Part of a small language model's weights.
Architecture: learned positions, untied embeddings.
MLP neurons of a small language model. Each row is named by its layer, matrix (up: input weights) and neuron, and shows model dimensions 16-79. Each number is 128 + 32 x the weight over its row's rms, rounded and kept within 0 to 255.
After each neuron's rows, "fires on" lists the tokens most often at its 100 highest values on Wikipedia text that the model never trained on.

L17.up801 [199  61 162 129 125 116 166 159 171 118 102 180 133  92  99 113 104 145  68 130 168 106 137 129 106 182 123 124 124 133 167 134 101 103 152 115 104 123 145 112 157  96 163 153  69 142 127 139 132 120 211 100 123  94 138 158 132 112 119 152  47 108 122 173]
fires on: " of", ",", "l"

L3.up468 [163 129 184 115 135 110 133 157 138 105 108  83 157 118 138 138  66 133 139 144 152 172 182 160 108 153 118  95  84 142 130 111  94 173 139 144 109 137 125 133  85 122 165  51 182  99 158 137 191 107 168 194 152 136  93 133  91 172 193 165  97  91 155 100]
fires on: "i", "z", " ex"

L14.up870 [135 143  79 136 164 245 134 137 132 123  72 135  76 141 130 108 108 155 153 198  85  59 133  79 149 101 134  87  67 110 121 122 144 108 106  98 153 107  66 169 131 129 109 156 137 113 134 110 181 145  88  97 111 126 122 105  84 123 188 154 143 161  62  43]
fires on: " ", "7", "\"", "2"

L17.up308 [148 116  94 158 131 159 104 130 147 132 148 129 201  84 136 151 134 134 126  87  80 139 156  93  47 191  55  73  24 127  58 165  86 116 174 113 113 123 117 177 134 100 104  91 109 153 127 184  59 143 189  84 127 128 127  86 141 176 129 103 122 181 109 153]
fires on: " R", " W", " first", "ot"

L3.up214 [ 62 163 156 140 173 170  27  94  56  83 124 177 143 113 116 136 145 120 143 141 113 104  94 123  99 145 113 170 143 205  85 170 158 150 104  78 129  75 127 134 135 110 111 135 119 192 128 114 132 146 123 118 144 147 119 101  63 136  82 112 109 137 175 156]
fires on: "\n\n", " |\n\n", ".\n\n", ")\n\n", "ournal", " respect"

L14.up531 [158 138 154 151 121 138 150 120  82 169 169 128 165 162  68 122 152 138 178 155 128  91 136 156 166 125 140 137 162 136 197  99 110 190 101 108  85 133 157  94  81 187 126 119 128 114 146 105 104 112 111 119  96  85 126 152 199 126  93  51 110 117  87  70]
fires on: " as", "ic", " an", "art", "as"

L18.up150 [ 96 104 164 106 141 159 142 141 138 123 104 131 176 154  95 127 122 142 122  95  94  48 181 125 193 137 183  36 135 165 130 101 141 149 132 133 104 132 146 135 110 124 144 122 143 121 157 137 195 125 144 154 117 132 126 150 119 141 135 126 181 165 154 150]
fires on: "2", " m", "om", " Ind", " M", " a"

L3.up500 [ 86 126 103 125 127  86 120 114 142  66 124 138 109 117 107 137  71  98 105 159 166 114 160 114 174 178 125 113  95 120 112 132 129 178 114 114 122 133 118 117 187 103 102 152 133  95 137  95 133 114 160 197 127 116 199 195 143 113  47  82 156 142  87 111]
fires on: "\n", " =\n\n", " |\n", "===\n\n"

L14.up757 [153 147 112 116 128 173  69 177 129 136  93 120 112 141 122 111  97 117 180 121  78 137 196 198 110 104 163 143 134 204 120 152 148 162 113 102 132 157 168 108 100  90  63  98  95  80 116 147 132 117 127 161 176 165 126  96 111  99 101  89 157 178  61 103]
fires on: "0", ".", "1", " David", "2"

L16.up515 [153 129 148 158 103 173 148 164 125 133 123 107  96 178 114  47  77 154  87 155  78 110 108 153 128 117 104  69 117 182 106 138 122  76 106 111 162 116 135 149  95 152 135 129 138 108 117 175 105 134  77 149 125 178 140 164 100 131 116 119 110 154 130  39]
fires on: " "

L3.up616 [130 105 155 151 113 123 132 156 181  89 151 131 128 135  58  95 110 114 126 156 181  67 154 119 151 121 172  94  98 126 138 165 161 111 155 153 154 149 188 150 121 123 129 152 117  63 102  95 138 121 191 109 107 138 142 136 128 136 103 131 111 178 138 140]
fires on: " d", " tr", " Tr", " b", " B", " sk"

L17.up770 [ 89 123 101 120 142 112 114  59  83 105 146 153 115  95 144 172 110 111  44 166 135  66  77  82  67 174  94  83  87 111 109 180 158 138 182  82  88  91 140  74 151 158 171 135 147  80 128 163 145  88 176 122 116 122 139 106 169 135 169 124  84  79 133 121]
fires on: "\n", " Re", " re", " se", "on", "g"

L2.up82 [142 158 168 142  90 177 125 125  87 141 167 146 142 136 118 117 114 182 128 114 168  94 160  93 157 180 123 121 168 117 103 189 147  51 174 141 117 170 127 149 130  81 150 146  96 175 155 172 136  66 139 165 125 165 154  88 141  95  87 149 128 110 173 188]
fires on: "B", " Bar", "-B", "-b"

L7.up915 [137 110 161  96 151  93  77  98 117 106 173 153 137 134 101 101  94 101 114 164 202 167 134 118 122 127 100 125  84 118 157 152 175  93 121 101 158 160 135 100 156 177  85 100 199 102 150 173 124 142 134 145 172 141 158  56 170 113 102 122 162 140 103 186]
fires on: " to", " of", " they", ")\n", " I"

L11.up569 [119 118 118 115  77 114 146 133 146 158 176 159 120 163 131 167  84 132 115 141 136 147 145  93 151 131 118 143 156 142 142 102 165 171 155 112  92 160  63 101 174 138 182 187 126  81 156 174  96 126 120 161 154 134 120 122 111 163 146  98 109 114 105  75]
fires on: " ", "er", "g"

L2.up184 [133 156 177 109 169  70 179 135  99 107 147 102  57 133 178 138 108  84 115 153 128 136 133  98 131  77 101 166  84  88  86 133 155 115 122  88  82 125 178 182 140 125  93  96 161 154 165  94 124 161  91 145 101 102 118 122 122 166 106 100  96 137 137 108]
fires on: " who", " se", " first", " B"

L2.up915 [178  89 210 184 114  91 112 151 130 124 162 139  51 137 117  88 120 107 189  88 128  89  98 157 132  82 174 113 104 111 157 139 172  96 150 156 138 113 166 153 134 174 129 137 128 175 139 148 126  36 194 139 144 134 140  99 141  49  82 121 160 141 173  41]
fires on: " season", "\"", " In", "ić", " games", "In"

L3.up795 [102 120 144 155 136  46 176 126 139 131 162 118 152  87 122 147  63  86  98 157  93 154 161 127 177  94 118 141 145 131 157 154  99 156 147 136 103 146 166  93 146 166 143  81 124  84  63  95  80 129 162 123 104 126 137 111  90 154 107  84 122 202 139 141]
fires on: " k", "j", " group", " list", " j", " K"

L11.up963 [141 128  59  96 129 183 121 176 168 102  91 146 129 157 137 136 140  84 169 139 137 122 143  89 112 111 176 134 174 108 129 124  91 152 167 110  81 196 108 115 147 175 161 127 147  42 140 187 126 118 140 199 125 112 173 163 101 174 124 135 136 131  83 122]
fires on: "l", "n", "er", "at", "rom", "us"

L2.up652 [110 120 146 156  79 103  71  97  78 138 130 195 110 123  89 151 147 124 124 125 117  99 128 119 139 141 149 142 109 182  40 169 154 135 156 145  81 168 115 168 103  72  58 169  72 133 157  92 113 128  76 117 126 149 119 125  81 167 125 105  52 177 126  99]
fires on: " |\n\n", " served", "(s", " where", ".\n\n"

L18.up917 [111 139 124 120  95 126 138 124 140 138 165  89 193 129  60 156 135 154 124 155 136 101 192 128 180 129 123 146  97 155 137 163 171 104 112 181 148 191 153 141 133  84 164 155 170  95 117 152 109 119 122 105 148 166 159 113 115 165 177 121 123 121 126 163]
fires on: " B", "R", " ", " b", "es"

L11.up12 [202 149 189 134 122 153 135  91 174 127 161 161 160 153 145 102 100 138 123 140 149 141  85 119 141 101 124 172 148 157 118 128 174 154 127 135  89 135 144 119  76 115  94 140  71 110 147  78 122 188 123 117 141 124 180 141 185 149  68  79 140 138 116 130]
fires on: " and", "-", "ly", " |"

L11.up639 [152 136 138  77 165 170 142 155 152 143 148  94 158 134  33 117 133 112 187 105 130 125 132  94 158 132  99 111 100 142 174 132 159 179  90 109 157 148 134 129 149 139 158 199  95 143 161 163 101 141  93 113  71  99 131 112 127  56 130  97 177 148 130 103]
fires on: "ar", " ar", " dec", " Ar", " Mar", " as"

L16.up476 [116  86 204 161 100 108  72 157 119  98 102  89 119 161 108 106 118  72 104 153 133  86 183 138 104 161 128 140 145 138 106 176  76 185  91 153  86 134  86 162 151 146  93 120 114 112 103 164 156 102 139 104 153 157 116 152 140 130 179  38  98 128 107 195]
fires on: "\n", " ", "-", "1", "und", " |\n"

L11.up895 [107 100  95 106 151 158 133 129 135 108 122 153 169  37 146 100 152  97 143 178 136  87 193  97 118 119 105 115 110 130  80  66 123 186 121 132 105 161  99 130  50 174 127  81 142  92 115 135 105  86 167 119 142 146  72 181  94 140 123 126 156 135  65 124]
fires on: "at", "r", "i", "l", "c", "on"

L2.up531 [163  67 143 153 130 148  81 150 166  39 134 175 156 151 154  59 138  71 164 109 178 111 139  89 123 103 153 130  84 116 162 158 142 148 109 146 111  79 143 154 152 200 141 116 115 146 142 149 127 151  85 123 135 161 124 163 141 108 102 118 171 129 171 102]
fires on: " In", " dis", " Dis", " ent", "In", "^{"

L2.up800 [118 123 142 116  92 132 143 155 105 119  92 192 161  84 125 157 103 142  94  85 119 191 102 153 107 147 140 106 128  93 130 165 206 186  58 127 133  84 207 131 136 105 104 163 100 148 149  91 137 118 105  97 126 144 160 182 150 184 118 132  88 166 123 158]
fires on: "ated", "ed", " Den", "ferred"

L18.up195 [ 94 156 182  98  98 167  73 114 103  68 155 167 107 116 133  70 142 100 151 194 129 134 124  78 158 148 156 104 132 114 115 108 100 138  95  77 133 179 118 139  94 103 151 100 138 140 140 186 106  96 161  67 154 138 151  80 181 174 152 201 179 102 135 156]
fires on: ";", " (", " and", "ops", " while"

L7.up65 [117 133 102  72 185 142  96 165 150 146 134 132 175 124 123  69 136 138 111 194 143  93 160  90 119 113 128 129 182 188 114 234 116 136 140 119  94 149 124  92  95 115  80 163 182 109  92 181 145 101 158  91  97 142 130  88 195 119 102 152 127  90  93 150]
fires on: " of", "y", "e", "as", "ill", "o"

L11.up977 [129 140  70  77 153 127 150 113 126 122  91 132 118 184 196  73 134 149 155 138 133 197 121  72 102 194 224  69 105 122 120 135 126 124 171 153  88  96 144 112 128 126 120 120 135 129 114 108 134 177 118 128  81  89 137 150 160 114 200 116 125 124  83 129]
fires on: " of", "n", "4", " |\n", "le", "in"

L16.up824 [111 126 149 163 128 133 160  94  62  97 122 107 101 107 118  79 186 148 106 167  94 140  98 134 111 102 132 112 141 150 154 111 149 118 134 151 135 121 166 162 106 128 154  51 112 145 145 171  71 149 133 162 155 122 106 118  97 114 130 172 143 106  84  88]
fires on: ".", " "

L3.up308 [151 109 126 141 123 108 160 123 136 202 129 179 211  94 127 201 139 137 124  99 103 112 174 205 140 149  78 100 176 167  99 147 199 141 146 111 103 151 114  95 154 145 112  81 144  50 182  97 120 127 123 130 161 100 134 116 148 158 120 160 123 127 131 140]
fires on: "at", " are", " Mat"

L17.up596 [138 137 140  97 113 146  96 180 160 125 165 174 110 121 150 109  65 140  57 203 148  72 148 137 153 137 139 162 119 119 150 137  65 146 183  94 121 133 105  63 123  86 116 128 112 148 146 137 119 145  87 156 116 109 124 153 136 131 142 110  97  93  79 174]
fires on: " and", ",", "0", ".", " "

L2.up58 [103 167 153 174 167  93 132 146  77 148 127 152 171 198 141 142  70 128 151 140 110 162 175  97 133 108  93 162 112  91 130 139 161 114 101 148 124 179 116 152 128 130 133  88 236 176 158 117 101 120 107 136 117 138 170 141 125  86  94 146 106 126 126 168]
fires on: " Christ", " inter", "fess", " London", " spe", " Paris"

L7.up705 [138 109 158  54 141 109 133 111 136  93 101 117 110 113 150 112  78 116  88 118  79 112 142 136 125 120 180 102 102 108 121 159 126 180 179 171  71 106 143 126 177  89  91 107 166 126 145 126 108 123 143 183  92 172 194 149 121 118 104 100  89  62 162 119]
fires on: "on", " of"

L11.up529 [111 178 182 118 118 148 158 141 164 129 141 169 169 150 145 173 128 159 185 157 155 132 157 129 121  89 132  99 138  88 131 120 149 217 119 164 133 105  77  62 185 118 136 141 135 101 147 181 142 173 105 140 128  78 130 162  98 131 135 103 126 123  99 132]
fires on: " cont", "er", "ed", "ar", "et", "is"

L11.up870 [ 84  48 125 194 119  97 155 155 133 147 137 177  98 130  93 111 132  83 181 126 112 104 108 109 156 112 188 129 119 138 124  90 194 139 118 144 147 152 161 182  81 164 127 158 129  85 129 159 115  73 153 119 134 106 102 132 134 123  51 112  83 124 122 110]
fires on: ",", " w", "le", "f", " with", " sh"

L3.up299 [ 94 108 179 139 116 143  99 137 154 139 109 134 113 104 127 134 125  68 106 110 203 130  93 111 178 136 142 108 156 141 168 110 140  87 144 114 110 131 114 122 146 119 116 154 158 142 119 124 143 131 129  85 117 103 156 182 110 143 100 112 126 141 135 112]
fires on: "ach", " tra", "ale", "av", " Pac"

L11.up912 [ 86  90 156 102 100 104 119 113 158 140 164  83 119 118 121 123  53 150 153 118 100 140 176  93 140 127 173 142 149 108 119 154 145 128  67 109 162 115 149 136 177 158 109 162  83  63  53 176 153 117 120 115 118 101 116 152 176 165 158 107 132 131 112 150]
fires on: "ist", "on", "is", " of", "e"

L16.up611 [118 133 148 118  97 107 131 130 104  92 115 100 126 100 149  77 108 170  98 146  86  96  98  70 167 104  54 123 106 127 167  63 193  97  97  94 157  97 143 108 112 106 163  82  97 112  38 168  64 135 130 103 148 158 144  92  59 130 162 152 172 131  79  51]
fires on: " "

L7.up731 [ 99 134 169 144 132 133 113 195 154 139 130 178 166 139  96  67  94 148  84 174 139 115 150 114  86 181 154 153 141 137 100 142  82 130  90 131 122 150 105 119 172 181 149 114 150 115  78 184 137 151 113  95 160 102 121  96  98  51 149 115 133 125  49 135]
fires on: ".", ":", ")", "1", " ", "9"

L18.up73 [163  95 135 153  97 124  94 107  99 163 151 125 134 197  41 109 144 138 121 147 145 131 144 160 157  59 142 107 194 106 144 136 131 110 197  92 167 174 173  86 109 124 168 141 121 158 126 122 132 152 182 139 128 106 114 102  45 134 114 105 198  93 108 168]
fires on: ",", " he"

L16.up809 [140 149 166 105 130  82  91  97 106  90 107 158 106 142 163 140 175 101 128 120  98 146 165 145 163 116 103 114 109 145 118 159 168 119 111 126 124 134 163 180 135 117 154 158 110 140 115 163 126 168  98 132 101 173 167 100 110 155  81 163 124  64 106 135]
fires on: "1", "0", " ", "2", "3", "7"

L3.up313 [ 53 155 145 156 121 108 120 138 131 156 108 147 119 101 134 104 119 138 169 146  60 181 118 110 114  81 139 162 135 147  82 140  99 103 141  58  42 137 120  52 105 145 151  87  78  50 143  78 111 136 162 139  91 193 132 115 100 140 185 132  76 160 123 150]
fires on: " K", "K", " k", " Kh"

L11.up108 [174 140 162  73 105 130 135 110 130 170 122  97 124  77 166 100 121 122  95  98 171 109 108 119 114 151 104  83 125 121 125 148 135 121 153 142 116 119 191 113 113  57  94 178 101 136 209 111 136 139 161  76 112 106 136 140 153 128 117 174 142 205  83 187]
fires on: " and", " (", " of", "on", "ant", ","

L2.up620 [ 90  75  92 175  92 136 143 164 180 156 115  68 164 169 114 135 172 126 154 161 188  84 116 126 168 134 121 172  94 140 152 157 115 111 121 158 100  94 147 103 119 162  88 121 134 148  95  94  98 190  82  98 125  80  87 123 126 201 139 149 145 193 171 136]
fires on: " ev", " ext", " lost", "ist", "ave", " stage"

L7.up758 [148 119 107  91 102  60 178 130 157  80 205 146 196 104 128 157 118 131 169 144 117 144 223 124 152  98 129 145 117 110 123 160 145 170 195 109 132 156  25 109 193 108  91 118 186 114 116 145 118 163  99 110 127 157 135 163 139 144  86 169  76 156 128 164]
fires on: "in", " only", "at", "very", "er", "ater"

L16.up732 [143 197 149 174 145 157 120 151 144 156 141 120 110 138 112  76  98 119 132 122 118 124 154 142 192 124 132 159 131 122  95 184 131 139  95 159 174 152 167  70  63 135 106 138 126 120  91 139  91  76  89 150 119 133 164 145  96 128 122 142 157 161 167  95]
fires on: "it", "1", "2", "0", "-", "5"

L17.up409 [120 114  54 141  79 143 155 125 122 134 129  75 118 123  31 120 166 158 148 170 128 132  83 100 155 104 119 152 131 181 144  85 145 157 189 169 119 125 128 104 107 132 137 179 149 155 115 145 115 124  72  88 109  95 100 133 171 102 105 101 132 114 157 111]
fires on: " Pro", " f", "ro", " an", "o", "ass"

L16.up479 [ 70 122 103 194  99 210 146 167 168  92 146 151 123 123 153 115  81 155 119 123 112 139 102 140 137 113 135 101  38 150 152  96 147  91 164 165 135 118 131 162 147 160 127 126  87 170 113 138  89 155 144  86  89 100 116  63 110 141 116 124 168 139  99 133]
fires on: ".", " p", "4", " Mar", "3", " he"

L16.up372 [117  81 162 142 190 110 101 190 116 114 189 137 122 174 106 157 109 156 132 106 106 158  77  75 142 112  80 113 141 111 125 111 107  78 105 103 189 163 160 128 109 118 160 116  80 113  92 152 100 207 142 147  98 141 136 156  82 139 119 134 109 138 200  86]
fires on: " ", "0", "–"

L14.up834 [118 117 108 117 175  80 115  50 144 132 113 178 156  63  83 148 166 109 126 102 176 147 120 142  93  92 117 121 123 159  74  89 199  60 108 163 123 134 163 104  81 166 118 153 104 166 126 148 128 149 172 103 101 124 150  99  90  96 147 110 116  97 137 110]
fires on: ",", " (", " and", "ib", "'", "n"

L3.up564 [ 26 106 113 111 105 113 122 139 134  63 130 140 121  60 138 157  71 200 141 136 118  41 141 135 133  76 108 139  88 133  86 116 144  96 137 127 116 176 102 107 145 128 130 146  97  90  96 109 146 196 116 144  71  88 117 148 133 143  91 116 159 121 125 132]
fires on: "ator", "erg", "ron", " German", "ellow", "rist"

L16.up212 [ 56 124 163 107 203 135 155 170 143  71 117 122 123 173 185 155 120 158 110 130 122 171 100 136 124  81 115 155  65 140 182 134 180 145 138 131 125 134 139 160 129 112 142 138  89 128 125 116  66 192 113 159  83 116 170 126 134 138 139 131 140 135 148 129]
fires on: " ", "–", "m", " rec", " ("

L3.up383 [114 120 122 101 107  83 148  71 131 148 152 150 124  81  90 109 110 117 147 162  76 102 135 126 142 125 139 132 115 145 208 133 107  74 104  84  43 120 155 114 149 144 141 109  79 100 141 105 120 104 116 117 142 140 131 112 112 135  85 120 142 147 144 131]
fires on: " qu", " sem", " events", " organ", " Olymp", " offic"

L11.up597 [157  78 121 143 131 168 102 120 181 142 184 164 153 142 127 148 176  88 197  85  79  99 109 105 150  89 131 137 133 170 105 150 125 148 149 175 121 124 184 133  68 114 123  67  79 150  93 109 110 142 194  60 125 129 135 125 121 139 119 104  91 123 125  78]
fires on: " where", ",", " but", ".", " while", " which"

L18.up123 [ 54 119 103 132 139 141  83 116 141  87 137 129 168 138 119  35 184 141  95 136  72 116 133 109 142  87  97 120 152 185 135 162 181 122 105 140  49 166 190 142 141 229 184 105  94 180 144 160 127 108 162 197 126 126 134 150 202 153 201 120 171  63 160  85]
fires on: " ", "1", " th", " sp", "th"

L3.up182 [ 79 129 133 115 121 135 143 149 193  96 120 148 176 161 174 104 143 109 138  91 134 135 138 123  71  69 127 152 199 141  55 124 112 149 118 117 160 102 146  94  98 107 134 162 140 101  97  97 118  41 118 147 117  76 149 118 148 144  81 127 144 116 128  92]
fires on: "ce", " Comp", " single", " Camp"

L18.up164 [121 154 161 133 130  70 130 111 131  90 173  87  95 107 147 125  80 131 167 125 178 169 119 137 109 145  94 115 169 175 116 144 124 129 122 130  89  97 133 176 116 123 142 101  58 131 140 124 111 192  97 158 116 180 105 118 101 197 142 132 123 112 106 163]
fires on: " ", "0", "9", "–", " was", "1"

L7.up978 [173 132 114 137 189 118 159 144 176 123 145 164 189 111 193 114 141 147 133 167  99 197 113 183 115 151 112 149 100 157  91  91 133 135 106 129 105 105 101 133  88  92  84 129  86 100 107 137 181 128 108 146 179 101 140 142 134 155 169 117 110 117 162 163]
fires on: "d", "and", "k", "ow", "und"

L16.up461 [143 143 133 131  85 114 124  68 177 125 129 169 124 145 115 121 142 159  88 114  61 141 126 144 131  54 122 177 115 158  98 123 187 123 147 109 141 110 201 133  87 166 140  94 126 141 153  80 131 230 178 110 146 134 101  87  69 127 102  69 135 114 132 130]
fires on: ",", " and"

L11.up997 [166 103  93 212 137 168 168 155 152 134 114 164 110 128 170 121 134 103 132 127  76 108 136 152 138 143 111 140 100 145 156 169 190  95 127 130 126 147 102 152 134 114 116 116  75 121 108 102 148 103 117 121 208 117 100 105 166 113 151 155 162  77 155  87]
fires on: "'", "ra", "st", "d", "m", "ow"

L11.up112 [153 106 133 130 146  60 106  63 115 125 126 106 204 123 219  72 175 127 171 143  60  83  99 151 100 169 150 135 121  89 130 115 171 119  92 167 139 114 128 133 113  98  98  92  92  67 146 133 188 124 119  98 162 111 142 120 134 142  71  83 114 144 114  90]
fires on: "it", "l", "e", "el", "ri", "es"

L2.up556 [137 125 110 141 117 147 104 107 159  98 125 149  72 125 132 183 111 132 100 141 135 179 114  87 124 158 107 137 163 158 128 162 191 205 169 165  77 108  59 167  88 131 121 126  96 122 117 153 125  63 135  95 144 135 119 134 201 158 160 110 140 183 111 101]
fires on: "l", "cl", " pur"

L17.up478 [125 122  48 126  89 193 163 163 149 121 144 129 152 104  84 143 161  85 114 142 122 111 123 133 113 129 116 158  76 125 136 128 147 112 193  97 101  78 111 198 118 144 118  81 148 132 157 124 100 109  77 141  98 174 102 103 126 171 170 154 181 145 113 143]
fires on: ".", " R"

L18.up524 [102  91 132 108 174 120 102  85  79  94 210 121  70 136 175 130 166 134  73 163 141 131  96 100 111 171 158  65  59  87 147 146 170 147 189 123 124 153 155  75 176 104 145 101  83 102 147 158 102  88 147 183 143 135 128 178 146 124 109 126 118 148  68 159]
fires on: "\n", " |\n", "9"

L16.up617 [117 116 111 126 213 110 147 171 121 129 114  73  25 170 119  66 149 173 114 107  84 110  92 104 142 149 127 107 115  58 167 137  78 139  82  81 111 164 173 136 143 146  88  86 172 107 152 154  73 149 102 148 105 135 147  92 119 142 179 164 150 104 163 130]
fires on: " Le", "ch", "x", "q", "us", "."

L7.up227 [119 204 140  67 106 129 127  86  98 143 164  92 119 128 175 160 120 142 107  89 151 159 165 127 160 138  76 123 125  95 145 122  98 124  74 124  87 148 190 130 149 126  95 122 123 147 153 158 140  94 125 156 115 114 130 159 109 146 149  41 122  75 147 158]
fires on: "e", "ate", "pe", "ise", "ine"

L2.up366 [100 150  62 114  86  84 100  80  96 104 182 114 133  83 160 174  83 150 105 109 185  86 141 123 146 154 138 105  87 148 137 147  77 134  74 100 158 118 123  99 115 129 173 114 158 120 122 125 140 115 132 155  86 170 162 126  92 151 178 102  77 102 125 141]
fires on: "l", "cl", "r", "L", "k", " cl"

L7.up854 [126  83  88 217 122 134  76 164 185 140 153 125 128 150 121 137 137 108 157  84  86  87 147 137 107  84  94  79 142 133 113  59 201  92 157 147  96 130 161 133  72 108 157  91 141  82 172  98 129 128  95 118 133 154 150 118  99 176 107 109 117 108 159 137]
fires on: ",", ".", "h", "g", "om"

L18.up909 [103 131 160 150 101 119  98 122 101 145 120 115 153 104 141 128 144 137 177 155 143 177 146 101 144 128 158 103 105 143 192  75 149 112 118 142 127 178 167 164  69 110 133 104  74 152 157 139 168 133 128  88 128  58  80  82 146 125 122 140  55 132 127  58]
fires on: " with", " a", ",", " in", ":", " and"

L14.up26 [132 127  69  78 156 137 140 140 144  81  80 138 143 138 165 101 137 122 104 147  72 190 108  50 103 101 175 130  90 101 115 127 150 167  70 127 142 107 101 108 114 154 171 123 134 126 150  79 112  75 126 106 113 141 142 123 194 132 118 127 112 164 155  96]
fires on: ",", " of", " |\n", "um"

L14.up1020 [158  64 137 121 142 141 130 104 106  83 126 139 160 111 148 158 154 133 108 120  67  60  82  97 109 167 107 150 127 128 162 164 150 117  99 115 114 153 127 152 146 109  83 120 202  90 126 101 122 207  97 157  78 118 131 175  99 146 152 131 142  95 107 118]
fires on: " I", " d", "I", " D", "e"

L14.up476 [118 166  89 122 171 156 137 194 203 108  85 118 102  94 150 105 145 112 136 149 112 124  93 110 136 113 123 188 123 179 195 148 123 192 110 185 148 123 125 177 162 134 142  91  79 140 128 170  72 211 198 166 132 128 138 155  90 120  81 156 120 211 165 101]
fires on: " K", "ar", "ic", "ver", " b"

L17.up102 [124 161 121  99  90 166 148 118 155 142 155 163 123 133 157 127 158 187 126 177 140  84 134 119 122 129 138 125 130 201  79 150 182  89 155 134 158 106 140 132  92 118 104 139  70 141 135 116 113 142 163  58 131 132 141 101 125  93  99 139  89 189 115  91]
fires on: ",", ";", "pite", " while", " to"

L3.up626 [147 161 114 139 155 125 117 137 119 142 144 166 111 137  61 106  82 126 123 112 173  64 153  71 119 148 140 130 111 165  91 120 155 109 102  94  71 127 181 101 160 132  55 132 124  74 144 129 107 117 175 118  58 143 100 168 151 160 116 132 147 127 183 139]
fires on: "%", " rel", " million", " ne", " sur"

L7.up876 [149 135 168 144 174 130 135 151 123 119 149  99  92  90 137  50 124 125  87 169 139 176 120 136 177 139 102  41 132 114 125 126 130 114 119 147  91  85 185 146 199 141 176 131 121 105 109 126 106 139 115 134 150 121 136 133 104 168  39 116 141 180 160 179]
fires on: "ot", "ax", "ent", "or", "et", "er"

L18.up228 [ 76  72 130 136 131 123 112 142 174 124 123 123 128 150 105 144  96  95  86 116  53 112 167 128 105 196 139  65 136 108 121  76  97 100 156 155 149 168 139 128 138 138 182 123  63 138 163  52 164 154 204 108 104 124 116 164 106 126 120 123 137 130  93 170]
fires on: " m", " de", " b", " s", "b", "2"

L3.up495 [121  89 141 150 157 128 103 166 126 100 119 174 111 122 167 170 171 133 101 144 157  80 168  93 131 126 149 117 100 106 127  75  97 118 143 102 181 178 115 173 113 128 125 199 102 113 109 117 101  30 110 129 127 100 148 138 149  92 132  95 194 184 183 184]
fires on: "u", " Bu", " ar", " Vi", "oci", "vi"

L7.up309 [ 85 102 135 133 165  88 121 192 166 133 123 144 164 159  64 126 159  96 153 164 112 156 129 160  82 167 141 181 174 101 105 144  64 186 145 118 156 116 168 149 126 122  89  40 128 120  69 201  87 107  90 120 144 108 146 108 187 118 108 117 116 133 126 190]
fires on: ")", "ing", "hen", ":", " rat"